config.yaml
num_attention_heads: 10
head_dim: 64
hidden_act: "swiglu"
norm: "rmsnorm"
norm_eps: 1e-05
positions: "rope"
attn_scale: 0.125
bias: "none"
tie_word_embeddings: false
parallel_block: false
init_std_qkv: 0.0244
learning_rate: 0.0082
beta1: 0.9
final_lr_fraction: 0.0
dataset: "wikipedia_en"
MLP neurons of a small language model. Each row is named by its layer, matrix (down: output weights) and neuron, and shows model dimensions 432-559. Each number is 128 + 32 x the weight over its row's rms, rounded and kept within 0 to 255. Numbers have three digits each. A neuron's up and down rows have the sign that makes its largest values positive.
Before each neuron's rows, "fires before" lists the tokens most often just after its 100 highest values on Wikipedia text that the model never trained on.

fires before: "\n", "-"
L9.down1341:137167104195112146100131097100159178138087169117135105179109124120089161218081190171157117167106131110164083163136099113144143090125117130176106112147172106181138113117159118089040080100087138144084165177100109095106195090102080130103152101164119144171138168122123098162147141127095122173136128101130098120067167131118162125117145100109097135135132161138160167172158108073172188122113

fires before: "\n", "The", "A"
L9.down488:112092170116132091113145147153126076118079106098098108159079084166105102180180169158096098120159184118137138128109080115121139141136158080132161213108112109130137118087049177185117105139106091092142091145143177177138158150106081153174101191111108113104138088161123090113153122096125060151127078129134145178143119129141117150105129084144104150101122108128048055104117075137126079223159

fires before: "\n"
L7.down870:160195154204106122202154152085111146140120128134080156097132225119063178157142105138180137107176107126153132127135064064144124172130142156151127119194160112131109138126117151116099185162167104141131170149160085125104189167107097085149134151130040157125062083112085113133142145141126127159170157120212095128095140136139151119143155105083161160115103179156158122086124135165155112038122

fires before: "\n", " L", " "
L6.down1074:187143164078162125146112132109082109094111105114183158094169092117096061102129110106100113187115085061138102146189132105081154103131120136177138099098202103135121122128173113197127097070140170131161094144117107110119128106147134122149116099145145148190092101178115121160144107134161125134120061133143117124184135101153113145086226088134150135156149100147155176139069106134158169123115

fires before: "\n", " |"
L7.down243:108039181164133155141149138121100103155131164163117140164207228167130144130198088161120161190143145115133144099159083120131176118176191080178137158142167120140093117122163119110104123136093159131170126110103081166151072118105109150122208098093140099169061140157158130152101091166073130144101062098153092115125112141138146105167122171127131123144127112117160202151171122080139120200113

fires before: "\n"
L9.down1388:097113094164135114082121146164111117144107095049107122120100119183105126099142132136150129171123076097159115101097104053089173157155211132101077124143171141170141163152103114198086121093108127130083138087150149129096135123147112100142115123147068154158100128151132136115113113160112173162171110113104156127134159135140073144149103148110206129077079139124167144100177134169094135113127

fires before: "\n"
L9.down1399:097158082127106147167064169136058128095087114142089150123098127093123098154113101096127095098162109169145181113103129161127183164170134166120139075068138093123137191162164098125190171175101124130193166103085170149145139127096185113136123133128119049109141107110134171112129113150130164152131114168183209129184108129087164200181036086090053116156052109130164109155135051121103162087117

fires before: "\n", "Al", "|"
L7.down1061:163109092183189087162150136145160159116129088171110107132157037132113121177146137139105136108078142117190106164119139095161121152119140101108150122124137160137127105165119144179122107162129127088133095079078118151192105105118144184156073117136114098067145061180113116092142145084098087125154129142106143171170082128181107137117060076071105114157149204158191138175156168083161087193114

fires before: "\n", " the"
L9.down696:127111096099162127101107100058181162068077187022136084144136161102059175114113124120158088126107094109139131123084094148108163168125155111093128131159138110149113103145129167127113115136106121133143151113096113131121104093125116103106124130159171152129129149133162145166103079141093112138113116165094147142124138036159136113138167066123126197143122160132103157123119150119152151154100

fires before: "\n"
L6.down1566:096168164144146072132183171135153132171148111125075098124123099112089115158202106090140067105185129125155041120156102071107119151120172143123111142143161078194129123105181145112144123143113144136123104044122148130129158074115081137147134161143085188105182096116133158209124115106089108102112141139105140181198142095139133089211141031073085162184117100144137104115100120124164100137136

fires before: "|", " ", " the", "\n", "|---|---|---|---|---|---|", " |"
L9.down716:072149076152104196143112169145096158096114132137131152168108102100096116189101159148103171059134105142116060066152110049122056081064175193117094156149145138060158156141106112105131105124117096092100162127137119122187125163168167102141144162171119126169113101073097141112156085147116130107143076182142147116078151123212147096166090120150239057178106111112110104129101142126182083139168

fires before: " of", " in", " over", " to"
L9.down1722:149103161167192123102098162118147095158079089151133147121085122138130147172161137093104135137129101173097134109185163132082139186113127132123135127093050136164094162132135171125089099183151154102079095175099151124134091080135167093100168144091078126127096175123110063125138152102124104122119166108146136078152138131121121132141184101112137130148152109142116154122180099091155149120074

fires before: "\n", " ", " January"
L7.down1147:088073190122159118136067169171125154195128128176085102096102105187156124115184121150087143052194161169122143142161156129111117188115123136141145131077102078183144132212061189166147100143115057167107160103172121089129162109105082142125105161131099140130124115118098120143165146178158106122080137151132101146171130070113142123150181105124146079114144142135097088090126121181101122142111

fires before: "\n"
L7.down605:141133120148129138107160105166105081151154091089122060114132120177110089134110062103164134102206083118120119103156122158091141169114112104113123177170092110178086122140149135136107204118156115124146112141095147195124133076146079143135151106084033103142139144182187082109117181096165188118117127080176131122133170103128086148125186094050118116126146169164090112140107136050134178120104

fires before: " 0", " 1", " 2", " ", "\n"
L6.down406:173114187087093184152157119136080118138130126113088088179116177112124081103118139109138084156154088127158107109144135119177140049173103155132100116157144138113130112173149122125110130176094083106198078121168135155135140156157112108120091135155178061095118139097169154113206074145109143174140126149150129142096191108166144114148174057173227104099117140085141186096126136161164138155140

fires before: "\n", "|", "-"
L9.down1282:188094090133119146133047126157169088127145104159073129070069102113113121133129209155096134127123104121180135142097151118071107043110127133108127070138133105115142192111137052135144147109163095153174116151138155108133183105162115147137163146145122074167184147113109177142142150117198109114122125137122113127137159142135120056138088124116129153136138082189139147171132099102173125159122

fires before: " |", " Year"
L6.down1081:161125185144091099142130143167088101172148133199102123170115097158176190180127133118113118109146123101147166084135119108134132051151126123125124075162060053160110200110193084083121112115131122098167107092151190151085095154068153091122120134111159133158108164119121142101195102082158120156212121163107114139142110090146154113142089074113127126144110127095156095155098084184172065161139

fires before: "\n", " ", " Telugu", " the"
L6.down906:113133095166124125119138093152089108131099098102127095072087044142066107109130146088138097139127106189106100159134127086080135161103119121094126081127144124143147123120064113115114058115152124102174158127124130202134097087113189122099122112089121104111149150119125083126090169154120130122126165160156133149112190081123134136096138115177109128160153123117123112178147153102136142138156

fires before: "\n", " is", " =", " was"
L7.down945:168066130089163108145165149130116167136103094177119097139175123133093165154128151135125137164138097090160132165103107127181153154112094141146121133126113090109161122111104165143120111159090179116119119184155114104125144126141129157152118108101129106130108147124059097142115102097186115122138178124133080189155153086108087161198179130102126098093070192152121161159183160139161110117146

fires before: " 0", " 1", " 0;", " 2", " 1;", " "
L6.down1389:127183182125111137118200115104167159117146142112122103123198115146108087090165127105104109141097174133118167083155158166104163139145161155091163091133142159118149145132087145140072146110107143116192132170182155113163184110142130105165107137135132106146118108133154181135181103101163149173117148177094145145149108133162128145144121116108202170123107108100125132210125156209179149108152

fires before: "\n", " W", " 6–7^{("
L9.down368:140109153116086185165154103194103088185179173129203169103116093139098046107124142076125147126137106072136098154133097053167134081146093121079162170087050105090084094157106130118099114116145129097095162139162105154107111135129123165122151133101181162168130144085132125038147120171116186067154158147105150173139122169122210122115077134107110078155127142133137064195168140126147121124125

fires before: "\n"
L7.down1186:122099160190118134129097112148129140186124084071081122136111175103113160073180079162148084126101134105142087114064091129071134146162106084180184128122129138156139087208089111155077117096178178142163184072144162109110092095138062140124102128166087152116091143088137089116174120135143175153151100136129160130151132111156124129152151189068135132130088155159182192147112134129158169111121

fires before: "\n"
L9.down1638:122140180162117106118122126091126123167143111099111065163146143117058166093127138134134128140119202069084161068032188104164144177095157131073107160124129113154116110149140190134186100158132122122062123102157135087128155138054110114178113115171136128131134194169136109177136143154152112166075151130119175141114106152199154098111116109127185121139118087171144121109181109146089144123091

fires before: " |", "'", "',", "\n", "i,"
L9.down484:156115105120173118106142163144166084188083174115080109095132142136167118065151100175183141161115160131181161121095162123084105127101099093141152147117107069105111111115147097116136168129140123108099071133162127154128115088115180087088101093119082056150161104085147186171163096142138136102170116171133155142205118153155102037101092104088157121089108124110150133172082168137157115100081

fires before: "\n", "American"
L7.down1488:108104076099112153164162155136116167097103142106104087101161133119129080139095119133132121137106166167076119160162151118126181048113102154057113082089109068137128170137124068103144147132146135118123185175132159178118090107118142157175148169134111073132140092128162160166044073123125148138161156095079138161150053091132100102151162131132098131083153117152141126187124132062154170015161

fires before: " |", "-", " "
L9.down1579:130057108143157143063143179124084131140154086087086077139150099134073133101101087102124153174164114143134132065112115144170067087078117135093125137117110115175163127192081179115095090062132105113055163134168082107138161105138104115157097185097152145102126140124102064123112160188150051191115147100109143162124137187060092177081138125179102119132138089174146152129148114103137176123127

fires before: " |"
L7.down1137:076123081086128115114164138129090148097177139128116055116097163117106099161083129120179156074115156100146143145119124140094131060131159184118181096202131086067143155137090134137139140118133122146064079186122210167076168166127163065133180162153112162106109102112131090069135098147105114130157062094128141091142144104135118159130077176137119151171222123152170135160175112127160073156086

fires before: " |", "\n"
L7.down849:097117131109134107125131104201106050133101077115129117084110071147165200142104182118123160090143125143118130142093139141167125148085159196109081127163125166099200142120148145110134099108135122158130100157143138155133126172167127148128147094095096132131188099141102143151086142096080094122113072123136115124141086193255098164160110128062059090155187130130080136101165115106130093152123

fires before: "-", "|", "\n"
L9.down191:193067077189083098203115113131096087169105119125139126149103169118046106158102152040113068115158102169160104120159099168132142145125160157132192094147165128127171117164143071084122159147136142118176102082134167122142099174144134075149089181124131150162168120144123162139174136114140138098156129161153181116135099106113184103127119150124070127162113102178139112130079153138121077095123

fires before: " |"
L6.down135:118131106117132162089124144163164099087142129110100109161147149067093130138166177163101155138132109169111183127120129162073173084168152069160141161108155146120139109088102089116165141093153110087190149126072181095180156111145098098172166073134123138050126112136138167141145143172116075090086122108129137180140101112165080144139118133136148067127081093113142172211145110084135108148086

fires before: " |", "',", ".3"
L6.down621:099176093123110178108167139139070148163134110148179136119080138131091175159099124139116161129107094109108119103145100074088094062184187106169090109121132111150141119113085158132083109120140131125170087142073148154099151116095123057096177106110154147175171115104142145100165115079104130128158103075150103115174122116155099134091131108123126137110097083124124090154088103120106118128112

fires before: "\n", "-"
L9.down1368:141056120073128077092126082113094138140120062161155034138082113098151131118113108112155105116188125055144112101133124130153132137138084124120085059124125158113173179132095148060134110163104133143110145164164172104124165090137115141162062188101101128093124170142112115099096164094107097111157145104114110162081121186132135137113142083097147122129185127093117121141144161128102114100139

fires before: "\n", "|"
L6.down1581:166109143141080140132102134065124124115180116082137129113146084125147116112142136078159114104140114188089110132148114111070133147108087139169132137104178148140113107096093216117190173051163137110078151160116124162140121145166145108114101122140099120122065127183127155190122171162137212136143121114087165081153128113119098190150164117081116161136131149088212093207135124134113122170103

fires before: "\n", " ", " 0"
L9.down1092:141081103199124086159144116142112084137113114121188123123163114143138097145144126113120109112155154123182100120100088099154112148097101109112112116075164132130180089140124096065156192173123135134128145121124034123177170186113152198124144195068153092140133168113151114088112107111130144076076144099142183101100096115149129178081117132103112102151185143170144123107134156092171245169144

fires before: " 2", " 0", " 1", " 3", " 6"
L6.down734:099112170112096131129115174099195137197158086107148112123156126107159095188109109119169102127125076106114135112112096117074147153154123107093132107131088174098133143072115121151054141151129055172138116132164099101153138159089047150107201090158117166126154149166117096086085105110155135150143153111089124162070153133119194092191108155088091161166148096115133136158110108161100098132157

fires before: " by", " in", " to", " with", " and"
L7.down908:103111180164140112120154130092124118172157178120136188135132149116135077076059133171154184125192150105103088098170109172107170134160137121116140198109130143139092137114121134190113128166058164153107148183090149138122100175136143141123156139143114163116070076140100074172104123105111084113148068116179120136151165162156144086132126115135119119133099078113145175071165117097155143156097

fires before: "\n", "==", "In", "==Discography==", "He"
L9.down990:130076181079152145144162157115128164159134149152143111112140120123215145151143154152130139153057115066164210143113149126145102167179134170120130108075157139111117141122099161096123104185158106146131119139129064118133193104133145113155151119154160111153173167144155097079132132116154163154111146137139149122203128149146156145153119137145173111111139207105152115143169109086138142206175

fires before: "\n", " as", " the"
L9.down77:167123133148086174145143153112131116104168126134148166167121185116072152158119154110160113131156117111224165120155094121094151123160142163154089134129089123092113100141119176153089236112153114119137110112129130120157133108113160103066129167132119086143184137142106112129156058168144188121104145151141081152152152107140091160108170048152142117176183141174152115169120154164129122131158

fires before: " 1", " 2", " 0", " -", " |", " 3"
L7.down1389:126106128114131131120092111115158144152155059099114067135167112103127153073116114119141119092166127157101174130129119129100134075137142129069125109153131122149106130158131131116154110129097162098160185139142176144084099106163142130169151156128121095098122177206067129181081125150067184095087088103135205118114151092166147187108190132141109130100107177134109171214132125139136141131119

fires before: "\n", "-"
L6.down1646:228118159103083140137142135184131109107131120107094223103104070158134093140166158151136055157159096093119161116105131108134157158147151093145083150099115139106091151185133077152121113144136131122085114114105173144125118138162154102162110130111093127115136141158085110138076171148102105128144093101139161150110159164119077135110156115124150134090207155096122147166127133163150153138130

fires before: "\n", "-"
L7.down303:137172131105103129155165124134138168096170162154073182134113155145173184115158096080170126136108126148181122104100080094117122111132121185117116119130143115165123092145193106138044135082117161152087103113159138133068112177115086087146104121204162192120072160087168135130143126134120124141128096156169135093132018130123132137128114122135160138144119091130100118151130171180177138157133

fires before: "-", "\n"
L7.down59:143091146118124026125140102097141129136148138143087135173121102137134125097190148071146104142168173145127098128141120151134205122074091120139174133124132178146201177163131127181160142125168117076133120134105125213130187130108146151144133160105134169138097190123103106120153130125122137137201122109123116170154166137129109076058157101190131149051134178095102093141090129147121111156136

fires before: " |", "\n", " of"
L6.down746:180187078112121153139146120174118132142140109141097091134197093089136130169142128153127098140121150144153123150127148136160132099116153098168108092129111134130132175135162130045133153101143147119154077096145142097121174034171121160165142132161128128176154121158129152168180105109112078165086115070147165130140122153157159125193075144134133191161168175115191108194139108141169174096161

fires before: " ", " Total", " Majority"
L9.down1478:072060137107110196111114092144180147164127126145134105121174136159109109132134121156154124174174152147122146076099115191143124140134100152148116135132185107115170146198075183179111119096085134162116100104200124180098073121119173112112121114122108110176157148158069123137080136096128123069104127100135168189098118123120163139064127126162134063157138153100108135082129186142121166150165

fires before: "\n", "-", " |"
L6.down744:187073140076115122089109117196064105123133093093170078123170128118106113172116194139114110135115159129070150147085157118125133122121155119159039134129114126118162146142156106148176130145137154103127150209174089100086109151163140155123108124087163104124109109105135175097083172150132142144134071136109087132160119095138161186154151109147159105154104107126126112096160086110128081114103

fires before: "\n", "|"
L7.down97:189148189130115046115113114155140126117137149116147200146122148130150102146158081163134123124135113145186106113184131116122098143130138165122069101123093169145168213138135136118174154177153148082128080095144138175100162168137206144152135142116122138112130159129090092138087124120096152116129128143110110132166125158147125123114166125110135155145128072116149170134134101130146121127073

fires before: "\n", " ", " January"
L6.down211:200143128102159171118142112082085132134160120176074163101136154092158107160112124127145157121176118140145126135170143099128158128130138160135152143099175126134153171176082116161155115176085148067126086129133113163144127142096090176112156158100160136183092066159116082145144179105183138159104065114139083142135160060154134108165136089064211084111141059123174116164131107162116176173153

fires before: "\n", " ==", " and", "==", " life=="
L6.down944:108190116122124149151085205141147113145120074127158115102109102133174130101172102122121107134075193140073095111129111077165164146068161097057138147126143145082084125113070147134133183144097123174121147129096168089118149134096055121123147156163111179047055170144112118078152073090093101137179067114137122117136109109118145115121120126126152148150091058161132134107147123122109185174135

fires before: "\n", "-", " the"
L9.down195:145141142155118087102058148119136176142161195104134118066158123131156117115174126082146064125061097089076107141092143118111090106104084101171104116077149121120157149105090113102120139093136082121130127074095155172107090134160148148158113115156079085171159155125178149112114066082150133102164156116160084166107173161178115153140186135127125103121110145081158146194135152125152155146133

fires before: " |"
L6.down1343:110116079092167163098152149121151138180145103138151166151096089157091090147124136152101145130118084098142119123205081139158157125112174131121070101105100112118080197083180096154152042148108172135122151093106167144143133120144102104160155127139134139147151152125135157089141212105127135147167203126086117100108084169131157116104104129170164107131148112148114126166150160099101098171113

fires before: "\n", " 0", " "
L9.down1035:144095144151082086172101164122145152124152100108107151126109111117141160131183162148120127164104126130123188167148123142114066146110085118106109194116097158116117093122108206100096094096110123125146183121152156119121146118097150086168072134159130146158138125060155140144124127099149087164108128156066157086104137059062105174096165076165074090146103121066121129138161146136157154129131

fires before: "\n", " ", " House"
L7.down1545:211150138071118141156092117127096104166063160147037169155102128152132085154102115104206055104114151126125166084190135116113149129169175111186148137109120121131106079213134167114168066112125132113043141159136121135110213066160148127150176104153128097145080130113089188099118124150167091120167129121081099145169157128127176124200125117091169161152071061116085171106100152115161145178105

fires before: " of", " to", " in", " was"
L6.down8:144147159155128122091116123136135144119125079124118063172166114184167059132139141077089163155108147112077087120150117170201134170122104099129047083156115154152079104130088136148142147133170141175136081153077144138154097137125138148158088184114159108190129153167122075120155135174126104191151097154153131052117138194118187091158112137114157140173148164111112106042121134157088154138170

fires before: "\n"
L9.down278:167140094133139110106160138176153129133163116150138185123067057138154148116203125115127096147179091125144120122165095117093152100139128151145096119118168170112116177145165100197129152118118123085155144146181133143078134141100170145173130121094127127177133161130101077119102102114110113094131098133130120113139099129158120100095125157115203134103168141095152160123116165165139172141170

fires before: " |", "\n"
L6.down1022:217083136116095104069136128150114111160131071094089176101120099135204161086133111126081091166143148182084190139102174116131128113142152100147137133137131178157130152168178150091112134133157142154181156105126117095145120148151067152190203138183114126143080145089131153171147109133145156108127124248079088116112136116109118146068151106102156124126132159104105098152165093159118106163123

fires before: " |", " 0", " 2", " 1"
L9.down1549:145162062070134207128137178108117145095118161204106133125101113178106167124180101161154090089120105072138094119122127089117197114116163128147061067138080157137161172141127158163166099065111105095125111087154119131100094127085109114141153082104109105163124090134138100138098175113090163167126088129120175187118110111133134153096092138099140085152143112182111116152096116081107120075091

fires before: "\n", "ulatus"
L9.down256:149134116164161117186120079096136157121098150132172123140174125153111148098093148162126141094150076179158110084157092114154128193169124108214142102154137129149140094119122145099131084141102166145090133121158113133088146155086110132162140173125152093169106111098152149101171060133145128094113127186113096139142104163178123098087121123094097113133161156184133144114127124170083071146175

fires before: "\n"
L9.down797:233113092218169131128129129110133126163137114166056151112117093120148078195156131126107149047107127163190118145122124163114180165092139110133149152196109115172119116119153118137156109121162134104130158140151121143120142097153133141157119127110125084152131119165163086122131177144058042148080134138091104119170168182112142034127148159104161136117164062091172135121116130126155183151173

fires before: "\n", " =="
L7.down414:152130131110113134091137132102056168157146144097132084118102132120110142115127117151199150066122090176112081104146122082184138128112169056148050147154156146136176204087157124142135135166118140126149101148110136110161127094111091131092076112151165091136101181130130132169127138129075129141122123126093158109112173090097139079120129136135167142123121138107125140119111104106126134085128

fires before: " 1", "\n", " 0", " ", " |"
L6.down667:107123136143072155136192132126113109156130115130160118159105096129105123163112079141141151093084093153116181123111157106143155159178136083113090124178163123119185123089087134129193111148106165096127092152078155154126174101136120146134166134141167070150165080076047162136123109135154076136133103104121089097182130118138131129163159127087133107123145115113114141105151130114118197136134

fires before: "\n"
L9.down714:112103087067146095123132122152096118076123144127151151131076154144082109111129159145118137138071085090119127129138130145134183076143114110133124168109198198132159128148165151146030149153113144132076153064176128128102115155107100150120094145115124156155137129169112097077133125132066137106150170112134157147110142185125121145177171139164187099156122133137106119076129173107161182153181

fires before: "\n", "-"
L9.down662:149137094123131141142143112132118113103168121079158177150164105138100117108155117088108103154087096060058176140128131116135163087136099138145131131103092067125140075154097164180086131138176135113100114123124171116112131131144141171065203099193060120151146083096106144155207157106152075090161143156071151113167128122101089126103091154135167112145155105104180182078093142119141147131169

fires before: " of", " that", " and"
L9.down1480:127105097095174127149110136122106151124101139144106120124083212128167133082127162158163095128103104144099135134128128117139137121125126143157125196135074160137192096156115160114130113131139152155091072077113202159130138049077104087125103142132145094114155113126179103111139136172168178102123132159107136095123098150122109174167089126144172157157108130141167101173141141180155130102153

fires before: "\n", "The", "In", "On"
L7.down304:223126161120082125198135142111128190135128142122151207115126173115123137137082082104144114077142141125181114155122127126104139152146134125132099138141159129146109128101096165157088166106151064187125138159090138090167076092147128086133092168173089125198111148159182113148128114123171141140159099154174160081139116127115114136142135068191142147122150161156101136110081172103139131199148

fires before: " ", " 0", " 1", " 0;", " 2"
L7.down776:205153149127173125181138163151128121095142157103176130196165161118124079128146102143119160092127176102114086121185143127128139174164174144125138160142097133095121086108192116095102199080142148106092162147172168106142137132164138084125122093109128092155129119127201107110135178173131128132103136122139094168101152135198152118104050107141144149065098132088176138138160137179111138143122

fires before: "|", "-", "The", "In", "==="
L6.down476:163155168176139132138118124154105120111136105149092122084080113179122105111150144163092101125138155119139064098073165119108068165138104125147182125107074078128133135117182136112091118138139137135168171157137167152120146101132127127165131196152136144185138161162130103097123086143135065057192082134144116167136157222093112127115107169130129119178124124106109114074157098117120110139186

fires before: " as", " 0", " 1", " 2", " 3", " 7"
L7.down11:110141148085122175128124191108106148171129159127097119114109066125122114183156172129102052139096171107178125081134102189106182129148147158089081150126089168103085100138200175115120130146122114124157092143169129117085098128102142135122140095121122163168140170133116128128146144151138118108114113166181053141104153132151094109153164139120079179139111133119180073174134133037122144131126

fires before: "-", "\n"
L9.down1530:169151155068133117143134080157079098125126104171112154157113109094191173104084129130135111079121084111097173100112154103159123094100125114099135120146135142079125179195126168063090149028092154142170124104109159180170116178129071133141149134146170158055081127128122093108119105092113051089096112104135134141143117147105127114122159147133149076126155139146162102098165128156127178159113

fires before: "\n"
L7.down759:114116116115119083128114176171157120153136134070126000125145137128110157141143141169097123113108175140157146144117123078139128093115201090129109122183119139163080106162081126175117080118146141112121164136147088089150117170138139159111148144129116147136123099151105162164159182183122164140082182125115146153154152117125133134120133130142092110079172108092161107157139125183173151119116

fires before: "-", "\n", "|"
L7.down729:099074093157172103128091136141099151123138175162058122118029143132105151112115101111130049106154134200168118164110121166133080122125074091061111146114146126091115153105109136173080110081123123110133078095119105146162170094136087155120110148185133064183171115108137114149204189127119099158119124120111105116116121126138079126135174106117132150074086133190107116149152127163151163122156

fires before: "\n"
L7.down1616:171128112133096132102114070119124054066163108153141151152144120122080181114135133130138158152143135060151133137115130035113217149155075129170151138133109116088211077095102180199083082120107163172128099168166142142119163169131162102094219106142140079109121102076148098120126139126132090069089106134133092136124179151108151094148126146136153074158144118164116153166196021123129053122198

fires before: " the", " of"
L9.down682:115138185132143173104120110105131168129137173118147132203172146110092118140109117114159140168153172141085085118121143086134105163130155097152137147133154107191119099103160124124160094187085118136135149121148154174135088133140134109096112120150173118049118116116110120110194165114119138103110146108118060088140158180121173126123117137038167144129141135089186076115154131132091146117124

fires before: "\n", " medal"
L9.down1025:166146153048078136101120176147077149091173155125114215103070106102213106191126165202157109128125097143131134114164095114093137140108140079134120159161070122152147107121195114160140125090122080168106172134088135127111117143149137151150139101105156115137112127153102105114113114155122140155121162130138046124106175204120141097136088114125152167148147079140129163142127059069183082048198

fires before: "\n", "|", " the"
L9.down48:172151093087116153185138185168059102145106098116133141096103123154129128118164069146211125117151130104135091147162104105126095106081140125107081169110112062132114174064172171111146148173147157143113094107149087140094123114075097098166169106101136094177115135136167176140173119123073159113143102165140066108147089085186139099162111152113163110130078171113155114109091108170176096101160

fires before: "\n"
L9.down1286:134183112129122103086111169139084123170134141166143142138108095140135124148132123130099071124123128183097134151153155162074195109121131161135151178093116092106120108094096120098147157155125115044078135126149107099133116137154104108118144124118147109121099110166158097123104187121126068145150147146146151129126106103138167183145050107120071111139089177094142111159108107095141118179120

fires before: "\n", " to"
L7.down1448:083121193141147134116123136090136117125155104124160103130104065070148084100142163100070152147093185179134167091106137095115113131141154032159097132134132135135126154150095123145125104127209068098107156108118081103148092111150067098137107116130139087096129143146135153179146130102081155205152159125132123130126170126130038167132121141150063091086136122168140135141167164085152136127153

fires before: "\n", " ", " |"
L6.down305:116065134153164083169099138103089117094153167122134122112142116139179123095139121050118054146134129143170100113167169074097058119153121131107115132074123088131116193179087080122151152137188120101201132098126069153119143164105161086141097132128107072107152141153166141117192093146123139160121067113111118124214115121138103111106137064124117137187139166187129143099161166134098158108120

fires before: "\n", " "
L7.down1577:147102113129117113144090118089144139096156121121081097071164151138075095064112136062151131079107060124131131141109128128133155132126089163135144119119153091149162102128056134184139116165091105102144124120111120116192151174104092119133154160132104143243111142086170158099172117125167088176110135125194101105101115077121101152185177106099142126127115139150118116160132154159064109146161

fires before: "\n", "-"
L9.down472:133125182126093162168087119150149155074148123129170135157196135120089155124156200128211178112109182111166137078084113171116076133153167149125119167128118134119159137179100142134118140117153139149184144145087125114076151119124104146124159153190178166155057137070194161134098144070076163146074132143091126122146146098116149163142110094126141108118160135109105059159215126124112146169162

fires before: " |", " of", " for"
L7.down613:139104142094157117148093145124161135160084087139092144107131165133092098083124129065105098125130141150077166159130133130129047154125119053127103155099125147185144117096083113166162179080186194181112144156137171120124125151098070111079156117140173067129115117116136130097186066113125127149093076137139149134139112152194162173147181142098188122192082162080134153112137137116084152133100